Weights of a small GPT-style language model, trained from scratch on English Wikipedia.
Size: 14 layers, 10.4M parameters.
MLP neurons of a small language model. Each row is named by its layer, matrix (gate and up: input weights) and neuron, and shows model dimensions 128-223. Each number is 500 + 40 x the weight over its row's rms, rounded and kept within 0 to 999. Numbers have three digits each. A neuron's up and down rows have the sign that makes its largest values positive.
A block is one neuron, or neurons of one layer that tend to fire together. After each block is what it responds to, as a language model described it from the Wikipedia text at the highest values.

L3.gate59:483545486406506473451582406492508482491505475531494524530504459510487473457535493542534507514472603539559529464523474485508462486532523503519542519493476457495513494507574562493476463430481507579509576514494559492530556477474546530543481507495575483452532442498541567451501527377555542519
L3.up59:487509525473541558473508502466491404498480433573466511516514489515488459514491463472602491573568500498505484486540529473486504475596417454601545451443489526461523446486606476503531482478472543526500458486519506498516466474397490451533505462569500440499523573477438530515535426480492468547
L3.gate132:427477456473534501538507483437501478544476514531526482512504511452563508546573469503541498562585470563452425458465571469461526526542583508515522455527445474496507471516443518493488560427476436487499481465478510534547490488526548524543538455587516513463502470541479540448541494487442479549
L3.up132:494518537482494494471496453470487444405429439458474569498482495496492477492527482446550496548562548576561490522508528495502513451428514467576511459489522460493430446612424479532457517446534527549539573491524545480520482568504504472525500481457523552495495604544544473510483522465513575497
L3.gate179:359491460456509546517544464497572549475441554538460457518547498465540500532571461501518508556511502496472500406451554415533493474510462558430494462547442477496541514522493516549484443446461511525533458521507459562496481465520530489572578485487475480540525496512485536493486485561463571466
L3.up179:496449547568482545486599506497469562544537549486496500478504566590535439580502551437490510447441557517552462515470519490539549459477521518490530567489558506455440468416437448517455501549524447466509482498466488456509537396545585543500510559538483413532482494506485555531528465449498491490
L3.gate227:455585441451480511539529490559491495500512511522486458513486554530518520477592523487513518494525481519512578561451537471463481465518507488524563529481489537506499520527450537455501465538472539466510474518506531514482515444614536507573534483487486511472484533579457497476611554516478487524
L3.up227:406495508457472516418519500480439468491503502515480587471472448548482522546491524489515471497497494442485473487478551439517516510473444500519502530402571549542536494536575398549533413492493445554497475509509499458464543490455513450490505454522485519487493546415474484573526477435513543501
L3.gate240:530492537433516472470517510479518511479511477477431502579490538456588468521527504496487441478512561562534553507554529495519491515502502430449542465491440498475518514424455606533447428464476502503512560570514513534468468513472531536524598489511497482497476535568537477477501517526510432519
L3.up240:503499517536525508471496462600569482458561508507494554505475505458458459576545562507443481441548468482496505483574482582494467544558485506507492519477524497572520554507551470536463439503539449528440479476507490514555484456481444457553433449564519492516455518513459517512486517477465509530
L3.gate294:505541514514516455563512479477508500502528480496462514489405459515521510501479448514448477555535584524504428471499469449492437488510468480505511448469501496487542426542526515516509429483496535509497640547567505559513508485531475490561475451454567522495518598570622446494482476455512461452
L3.up294:463508505538483419539513501472447528511450542526445504568539498514451480510478454534507569475481547533468511493518505477481506490544505510559521429488478565547524506513513506524486400497570507573505561603541482522522531474505447523537538505563566427506501571504583482493476477477475515538
L3.gate300:522553493474544536557488529541518484497503436514490553453505539403479559482532593517512553498536512576525484463548522514515494468530483493562489502433417507456555500518552561551447418437561541479503464553469477458534454533485493517535494484474479492518480516460488482586462527473473493487
L3.up300:486549512545519445566525527491572474497516500449520496576455530446485543444513499507432526532523450552527435474532515510497512492556487506499506524536527503528525515395545468499451449470523427520480581562517525496472509467505437530509471491540541509532509512497539440473465435526453487512
L3.gate323:478473499504499450547486566495517514477461598594487424526457532468572436492447414571474464526524494544610534396512540494473543447475587519559454449542452526500501477516537515453460457490511496589447500474506523514516465508472471532525464515502618463476459498506508516516487508543480471512
L3.up323:507531520476454489548491527478548523438436530521577560591416550471603484494513463462485463466439519565497491465547472504541495516516489552471465495499472539524530531455547578487439447498490539532478477503466476492494469438497544521588504526489569470571442470511481557498539546529426478469
L3.gate330:436550533511524585498510479552469491545440512543495481433573531592462493546521496497563498530519461481502466433540483462566515534530508475493517477425491474538499454587530476539510444411458500527539480504526491460528579468483404461494549454510488527480586626527466474519478423517507488496
L3.up330:529540552492504531530484435545560469488505526473441499501531578489540494528482500534547551497528443493512568518488477428509501499625465535539502489509498499596497528535599490483522425526473465520498512502468492453504466475555549458546544503541529523538562591426475458506564484498509530516
L3.gate447:479463539382492526475528451514518448485569425431578505460471462456489474468549512494519502516469523476493457483630512455556457498492541499499531524534501526545468464494516469468540524490500506601458448486542483503426431460456446419500522464509494475567469502487414507510476407522509534500
L3.up447:491487475471507429486532486455459489548536451494501528517494524510484518491517527434511524549481564590519521475485480480527440541519506529559439563508456478463401463455475537504476545478505560539437462486495546524478434554530474472519616432502526470479459516580459479502558500473561574533
L3.gate477:441538467488525532425476531513466540502518526571498557548510527492446493510505521511487499500474498531584568482472531503560447519529508551491446584561501539484538564470487525488487470544468438589420428508551452519415523499482579475598475575594541439533452446462496496474455494517491528492
L3.up477:475532452470491512469444473452539542464463496492466548530529470443473409531533563520555495575482524499473501512502537448463557485571551506563477507458475486541501462485522499525558431494510435506480479474486537528516481489532515499510522571552526489504528445488521534517518552510509508483
L3.gate528:483535486472518556572484520528506500535501505466474497486525488459551538498563497432485533534485497547475541417478513488482398415520459446517553469511454527514493496475469568454456409405504492464527572605525509542438482443545450526581556484474467542524522509523476495549518527464490575475
L3.up528:522509560533513599423569505540503470552487524453495452553460572528531452569496552527527561465521555549596471510494558507505499502504466529524502476578551446487512503491469546530472518533404477492480503513473481458514578443505537496508427503451469545555533498540440498502507488586550509523
L3.gate643:531553531511509527455418508424481460485483576556516477502449496527433499490456492538501500530549510469488556504498586447542485565565504490500471491501438562471513440552546459515507494539463561504449536577575508487535584457493487459522492512476491446507469558505514484517460506515477458538
L3.up643:483508495453490591458477482500555486532551477591486586514514519475506442555589424549440462484489489558533418478462509527497437518564588462453475535534509477496517549415530482485493468525502524529520530518483507483515423488551557485477553528498563525504529466495546548480527448499463464483
L3.gate651:441549548454547547490521504519435454471493541571506539500530543505507473566441495525553542504455479483484498556515584506516422524493487517519476498470457493428483449498511514506528545554453539449538531496536537517529522423546587547512560514474521494515550493533489513514509482516455531536
L3.up651:536545509474468498500461511585542454487473508533506486571533463509569420522514498546532493557551570501538503442532495470441546564614492449432600575540479430517504537433541535540473565508491599534545509484456495483521474460542492429477542508472542543493585562574467512491502566521461485523
L3.gate687:498494583464516505568538491491500512490514384487535487520574542473550426510439471528448493537499516494472496543569492632464488520534543463548553485470447429445449482464458443525526556455494503452474475512508512578527504521536507433506529471529456493497544495505437509584473517545465434510
L3.up687:468502444465540488467479522522464443452485554545533490502470486562449490455444478539510582547510536509562438533461578444593469531551471432534523511442550524522555538512469507508494545523531478535463463536538521475440601483423466481509553521510491488456463497516448444405481462490559528501
L3.gate693:471536531515542560497448473416487546509430552531425539525452476488448554475464559455467542514501590443523460521498462459460489493556515526478515487495539510531544388529495537550488500509438478496555481513569510482471547466433453519443498514462520526466593497467529496513506547463470546465
L3.up693:477554516518552444522526467535479522442440523511499518507470484421510519517436488434467593580481552516520503477536532480463485558436480436455509481553577494547463473460465461515610503460590473627463551515491470485443524551455450507510426497512438539483497542500463468571453434484539479402
Description: Clause-initial subject pronouns

L3.gate51:434517435566544534470519480454481418511468490450493537477464487458529512455505491469501520484486370484487426432458505465463472478490407481444565448519540454532461515535525587516479524499475431522468500450452586451476520443496513449485521498497499534465436531508481520515493491447521512465
L3.up51:403484449536507523520512524480411521537553532504532495476490588441551528532515444497559499488469412541470533435496531519463500491506459582470498441546516503461486567581517538546500586494483461411537493482501508493468486493554501481557531421534538572538445498540522528514448525525481540512
L3.gate69:524498498490530508551524468536488450508522617468437548449525497499522560524546502491524489474526387432510503522464518507526506473513423518464572427530588475504476523445506475577491478527507504555472551459534503480483497439457479535522479541469476543501536464464496538444459442459508567503
L3.up69:537545530469481507540523511533506560535465621485454463455486474512512493566465500477491488547530515525471464540484534444521470522496485478478513441562529530518538486499499506527474522484474473515492478467594506578434540483539493501498525510425548521569594468473504484475482493545531551485
L3.gate105:441486449483480475533518524452538564530539508547520500512487485473496489478512447483454487513486469526520547532477471481429447529498515418442540483522541472463495610503478526560476504511458515510451432576472459518455513527492523476507537475480501571463474484502449512522542541479526565538
L3.up105:487461428516512548452503481442477502474480539502556456506550506499454437488530464487468442480531537478509447499415491460478479460452514484482519535574443441486496524497463509554474527478477504525484431468547536482507403540498493483481478423451531496479509496471463493434539563468471454450
L3.gate122:562425445478542508500463474545526507534509477423470545530471546421473456468489473487490428534504478538464541442440458516483520510510532529499448540498431453547467421499442516487501542425544562492464530518483477609497491492526561531539439466531529464448449467506523522506507465515479482506
L3.up122:539449485532494510530476419508527505471516472458474557515535514497443524452444496477525470478515430455468532496430534518497574471556461503512412505505564508555547476470476475496517526541568503490453512524494521497468559473405514468491467463539443476491471418515489477579527487488571463533
L3.gate157:502503489550549474503581453495538450499580517429489522472596437477540497563544500499539537490493531473506456488528542441490433514465474421544483484474516497534493470449490505496492467443492467558426552530474492505445534407491517508467525423524456488496564451544475492537504507522549550547
L3.up157:433445468521491466548460581479471494494523501486477531464504489583524527518515501512464526448491514525471548541508539514507417473423540562484554480492523501512507533433524502506516470508561472506468500504525489563477426394489570523542488584515522472378559521496492580562472540439522502482
L3.gate238:480496473484519490505532482504475554545558484536463506515509487420495421477481519451546436469507497532474581542563467586453527438532505532570503528545518520514525581467544475579423529536526456537557456452505571519464445443495460499503524482494437475449587513453488440458547534533426477474
L3.up238:516516462446539543473434442533535514481489503468513565535544487528518536493523506494473512515541478582558578477520432498492507479542518475496431508421495502550516509431526559511471403453537512565473481504511525526514470560506497531525503483533542518472509452529583475527600504429449521435
L3.gate269:514493508473515469580448492469552496425498404446514521557520494487473557410469496446391440477520497493450464520411485472509454424497558454474502500501474509492501476445558492485526515500541533499412536484546503521504509533519541557440509518471502529511541446502461528585498456461468432479
L3.up269:524429434525481444462500504459467528481481475479514474554538450535467492531496486563428432511406526520466539535461530589553490448420548536532473501552492515510490503453559492526464567536533499525461518507516468525488483492509516509482501525510536451516497496455555532534442550494505485540
L3.gate286:441526541473498566498530507458536408452504384505534465492520532404497529487489514552483554457535456453556533518543521543520531559518532503514499565553510517518518475476471522489531487492445548533518561513473535446527495584560500505536503499522531497539534486476429479458484451542469452540
L3.up286:527554583484498450530540483506512508473475448524558523509545517578473458529430497569504551522550487471465525531525476550531547496517525528597506551495503497455450438472515466456476517452473613493549514509496430416527521587512438497461454519502551511514515489436463525534537496505506511549
L3.gate322:551445517539549476449569617489530458478454425511470547541569524522505520545484519516377474517562458455462509570522446525585517518495481483493506538552466476501443464521482488552516503460505506374523568487462521499516465487503463519525469523459490480526483528450537527531529478540612438513
L3.up322:471501514534487485565532474567469429588555502586556494527496504462522462541531518494485434474489495515511529451526498551501526509497564476476457495528502452459503493547548508545489515564422577521543445577564477479547542523511525429522618478522553491538539498523465502527523502488509532625
L3.gate332:590433457571481438474535537508507528540490470531571482510492511461533522406471439456409503481431471417426505508538500499578565523509511446461606554573544472490560518546480502507533517493507526518552474506479497460486500517451464533412452552498551491486482410436603481483430554452501533506
L3.up332:525502531521573503505513527481483566497469552552484451457506514481446444504521498438460462449474450479532489491562500535508538558530565494466596501454585550568444564466476438522532408528536471487464492478427459487455532493540467529460464538460491483458470526482520487547500459528560454478
L3.gate354:484526506483521565442548483499456511472540524540456448503488484453584519470551494558471468392522509475492419518528509515483545467575514476525556496517475523520561522491502489440520526545497473423536481502493523484451534424542573553425562546475523507525547450499529499411486481518480437532
L3.up354:482532477507535474526528494512566573455528534447452512489495494483531507462535502471464489492436601486543523515437521457531440467487488485478532504508455444490541467507493530519454465506523479481463479532550499512437439481520600515483530479463571573540491468459588510508475480447478493511
L3.gate369:534474537482531445503525453535520435409453541476430547495553462461534530521544456491459544550520464569542488454564507522568509474474501573471425442604496448528450495495514527443567466441523518483486519515515470572536569504479543505499504521473455531453494527489497540486506505538569580489
L3.up369:555532585449502519446522568572466476456487523545477524560455508482471445497460524519486544459534461471502489472557579492482544467506462459516525472483519458571524497487478495473495445521475487551514478431524541470494524517472445477494398504479396500506463616422452482556501459495532405522
L3.gate393:496454520532529493439510512443533508406562538552478531522484502533518445572487477459502477473439499504531454505516527556562480475507492435522467537485502490478514515507501517519481464507574541513433561520511516561531473469525536652501498547515452476512498459467534445479586511560506525495
L3.up393:411546506480542500527542541539475522503548484525521448531477542418588535466535480457464470490523527625548468494435499531427518503585437518370517559545511505520494569451466539543519535511497479498458538495517488451490473478579481479472578500494476519500487501518444576507498510531473550480
L3.gate435:496547507533491499478490569521482533491510491506513541486533543530449489510472443532456511498468409506540485453514483526447509499582529524531502533491488610514529471430512549500488406412491449512495553597485502560470517495502485460518488494532576488494555432551541567462516490443486524459
L3.up435:450455446453504505453588489544512554511577522479506431449505459521581506521479492488477543422557506431463448513461576512474528463451560541462530498447429442498432470580460471527522533527487460505572517550461470470511453475454490552536535438463509519464509588487514439431487509478459518515
L3.gate629:568539458498505515467439495493546486536531412517496554498540527479515452493496567558550451498499561490562486488565503540570539472612498433559484519490504465442478485469532605502424493504481535478464521546511478477459509464515530427477494452505504470486575460539514406560499497487463501527
L3.up629:522505488488484462470559538519448488501431508466504483515528485537542472546491586590472479486545438502451481547510491520425555501559525501541527508486448547503528482547504487441482539560486488432501469469379548465526438454492541464559488536499490460480473465431463514411555574493420469579
L3.gate642:553441565555486523503536522538523515537498510450462466477503435498460478471537517477464573548483536470547435520465521446478422477533432508514558471550430508432433524436440520524487478457486474521451527472474453530455458514537464492517465518440494483454519482558535479572462532475493480502
L3.up642:518487571510504480514480463541511501482528524452442506428453473463451489493550531512459510456531568487517527558529528473504506440575450449470523457483492501474510553511444459536581476475503442489469505472422486544456496439533467495497541441473428530444434509451448501506494511513496507515
Description: Wiki heading markup

L4.gate458:492505494509492480493557492548627444514515517475490471492480541470465551462490517495512608465563400512542467556472483505524552517435517568510508459594512522539491488516496528557498485488482469522495483561484486514473539543505487507425526515443493465517558483510507454469509538510486482456
L4.up458:536551531505469477493500535540566526577533483469559499516512523462527549492523508494501554536517490513541484467479463463553516533464556517452519516600557472525485525461442526462444517482497529464485520480469451525456545473469484547461511514443429527466493479561537486491497526472470490471
Description: Tokens inside structured markup

L4.gate172:506514430545464546442493471530509498462468481503508457573522509526513465506521411454499522516599538565590414462550536472462483481567630423469443565465497539529521448419519525513495466489500495503474548544495547488510469512482500526531493504534519512491559535520503606537506447472558460499
L4.up172:463577458497528514491507504531452476474425481427554504477436492474469467548515470417554537551537574556534552511469489436509485467511528513467507493483548497497525442475598503517569500412488469516524558533555474542424493513512503494541481515549589465508547508498507608512445467464514481445
Description: Clause-start subjects and sentence ends

L3.gate100:495509596469475488486569461569553547569439495478530478537472547483496404581537549475487520493544546471519541608457470581544506476485577522575550497462523526437437531477478455471534483505492471472525544528400489534486536515533567481545464478474460492453524497546477558553505555501524481502
L3.up100:525417495462490488527456452518525530484508569481485480568559481479399452529482472462476530531549442484514499467479501469456576521453501503492532464537504538546489608568504477549554457466529486557444494510479506552489515594524552444488473467514419499482537541518525545497428471532483476388
L3.gate133:514514532517515496479451485520473457608545517470503499568535556522540453446544526523532461490534519462455424398528511466459596495532419510501426526499404444474494518480546560583502494433475478475534509628472545483546446468476438461485507425516480522463491506492432529535467513489553476488
L3.up133:464554467461503485551408512514499484578556584570437516465515498456524517489544502528488428532520578467467505405456574456437546548441505484478486509509454497504452497555530452548501537491446482521498481537477482596549486482516429416507471478532486524464443563499411528534465502540555477486
L3.gate141:451480543500496463466535535499493458454468506540534502491496466503479453533476369471547491509517500549597525479510623488487475472485506472518454488490435423449448497467542501510528458533459466551443529514538507497587517538536545528531470464519514439487504530507382494500480428565496513499
L3.up141:472457492490483461465498547496508427459501491513571560477538457487490411487481490459593468537455494538561605450526496511490496466490495474511435519514476410499464556546479535480529462508467469501480517458504516443533567501528449474535490500512556470474450486505438508548503497478444516492
L3.gate282:404506429449468505493444525462454554555403463475461513484498491518526550463532520431472479523515548539460492499437548525439576545547519499563506572511518518528486510468468516523418480396553440484532535505577493501520486485557482505540574475575528492417486480496554619482475536445475564506
L3.up282:492489515537506484498497442455500514640480515525480472500499483467405514530495510473525516541472452510405531512479463523530538515413493448450518462467493550462506603571497467558557544514490540513530472511527511514528538551474565531451526400526513478512567526450497499499515441545496476485
L3.gate296:522482455491487556475442457493494499480490484471555502475505495439465511534480541536535449417562514510526636466405412511548554482536534447564514552460508476576509554493534541467528470445503466507531539575516450540463507543432523546518421489441493572487558477449506533570479477473500422474
L3.up296:461460464494481485529463500551442524529526479481510516435555504488481608522430475497516486448568514517514546453463441515442493532545518503540599504481473509529479521493502495492498516450522483539522443554559510510508507517555522532556442496508497495496563458456502510520445563478497413473
L3.gate308:532478550517466566438490475477553466455552409483432448444550518510453474501490501544467477424490448492497525522519464535449543499511513526495505516502474502529498478440501508445550449511451455580496451448540423479559495529446469538471470502562482490547510509494519476513445467493463440508
L3.up308:504523487439505569523448551467529545511554526418468503513519509525527542478565411456465519425430483510462543401470482484459504549470434521417502420455512477448530462457461502537439474554489506517538555582557532541496452482488539480455552456495508587473520451503512530541448395458493526472
L3.gate364:462504468514503420486521497493477479529493539524477509440513488465537489509448451384492500534459555523517511448585516474511509494489491444458423552542490558507455572489539545606503464495499535514489517489539533507538490521443552418440537490473519437458487548452450457566515490578511473461
L3.up364:555476484549527528551573441558535468478473543517580528463507456469468473510467503516568419512563529523531558567500553499432497470579540461525562526546413488522522495571507542500487511530470534483449434451501541469427491500445491432490410429541520470555520552457490443551516483470513457523
L3.gate402:538482541550524556557500451560532476568492514518517490559480612459470434518556496455499554539519484513452480606489557457461546468552482536550468460500508514488464476519456593550492493494509510482501522553450493530464475435563547468519473389540491500472519467552422548482435520561516521467
L3.up402:539483510542509542541478473543543492554512502568528535583500570496504455479571477456468525543498503494438506596458555479441558461553503550527497492481505489491453524488448572529456502514518542478503551530487472553456460414562546465491471454594469481438502467586442587502414535563528562488
L3.gate411:558458469560510532478417481548533478532487458502559536513560467506507555578480478445550527537519503531493525475484441467526502526474515476560430443463523520529461549442493504491540493463584480553486504486478557572485480489526513500503495500506464525425429528521501540496482461473506411491
L3.up411:550476479537475528525451509585523553502473501439524519481564456450511540497447483484473560559514542460471558425519567472455403513471482502530430568507439497481441502548524499431517476523545495494444437494490426492482481516434535437588514462486479529490461526525483450466485429514533519462
L3.gate425:483507527493466533506484467521487459559497501449491526425561537432489515455511583490437554514489492474424529497418426501491584595461555498503549438510517564507506524552473505534507458478477483512531457539504450532531508515410477503499479434421439515456528510461519498540365454494518501484
L3.up425:466521479449488501539428445473450489611449486460544507484558547451492516471586546503452535516474473471482477457383470513440577597475548499535537491518492521457480545497457515546494479514516484489549489571480490551509523500485541555489511477478491555412496486443562585522454482444526483479
L3.gate455:525475515503474541429467569515462602525465472480504567559498491497511555455419408471427481586499516564454491526510513447601479553431495588537439533485486464437428561465500463506478530525532511564492549513501513542475555583548492518486528514464452489475501517536531513510554478486571513464
L3.up455:553490477482527535464584477535579490576522528497487476469518566521545495559513478482469419483522483535429465528494530542471562511497523503498501493459502427481478487472499525500460551567390534483543522471536553495552458520518549509493484531481503520474554515524521496481490536494566476496
L3.gate467:570582477514491474484448508488535473538515478456497521504469536455544605445485505500480541452516489481510537522461394486455488510516498558423499525563498519456460511515448568461484521464522516491500530532471455459493452465484573550483575469471558545571483480437561484514540577546452527467
L3.up467:566601503499489454492450481510527502499479512459472558474468529445542606444469513485501554469535522471545544544490435468489516493513512526498466482530486579446475471527458535466475483451524555524482492537515472446478491465454569548473560437435550553565483487465520446542500530564438533476
L3.gate487:509463546514481515519509418460505505472473485444506501465440541506449479457487545498541387483549464501572518473461501473442591520509477459545480506480546548505552470552518501623491502477513457506544492511589448506536533572473479548478421497516494466539489506434481502547457470524533410508
L3.up487:557515500483504540521505436526531520384592449446437551456495501502535493508550599471478441440513466517516493524454481519505528537561534550525528527489504484577525595494532501548501526396544464513501499486478488452497474476503480491541494459491564528494504465498468493535503531385440490390
L3.gate532:509407465498507477505512505502553560521644399427503503541533535554506467486493528515451468480496458552462580566495468566511543503457575566521558479507489537483463495481456464495510545511485479481500574523512461489538481488542485522438484499609517514497541542558497492521461537453478486518
L3.up532:510467503495528512491510467557510464494570487430524461493533536536439452447533492543535484530527453537517544523514484547528574529467482513519556472478525589503492423496487463468496499511458479465499528572525473493473510496545520494510534491531428527509559542571438435572458514584433468448
L3.gate565:490514482539479562485411467471513526531478478460437491490546377456521542551549520530485499484453506539462474447471504481433469522562468481528550422465540522514542501525479495463506516396475475513501441502492452519429482481468546499532487537442437542512558462468542477505453491485504525539
L3.up565:488479467559505553403480466515461480499489461388436474495513464468461559536550562493470556462446508523502483539421454517502493542485476512507529424449520547519516472451445494553478476389497484553532442559436463493463507549479492545515511517504436563505491496437559518465455490430511491505
L3.gate618:504460452448512501491445487514567475498515544442512536482493463540490461469513528579484536538526442508546519463461532500553468491429570455552517400586516503451422485565485472419483481442491461575542504462414497533502506527473471512516415501426552562481587504500473486473463487499504536432
L3.up618:500492498510435521397535471501553445493518428448537510520497536473504474408511454479536484498479497456491467569494523540513505538459540554483454532478476510493450534505563513524548478491520453457521532518435459554494462463495582500514526415512483494493465542421540561475466489523521490463
Description: Table signs and prepositions

L4.gate200:413428527541500464475410520476543503509474422446523538528496461506523517514478472433476472514492436554457518501451510527444507512506474506500479461511489488524522511556423521514515500447585473505456493540526511453500471450531470531620463468507497515487510456546513516512454448473508509470
L4.up200:479465527579467488442472515480545463488560460473592541521473465584457491502509432484458415501508439590549519560531471531469494492517565512539543421525476478514496470517489484491546531522544474509511565486470498551562463506496469536455414511460559531528475498436492529456492395501453466493
Description: Section heading closers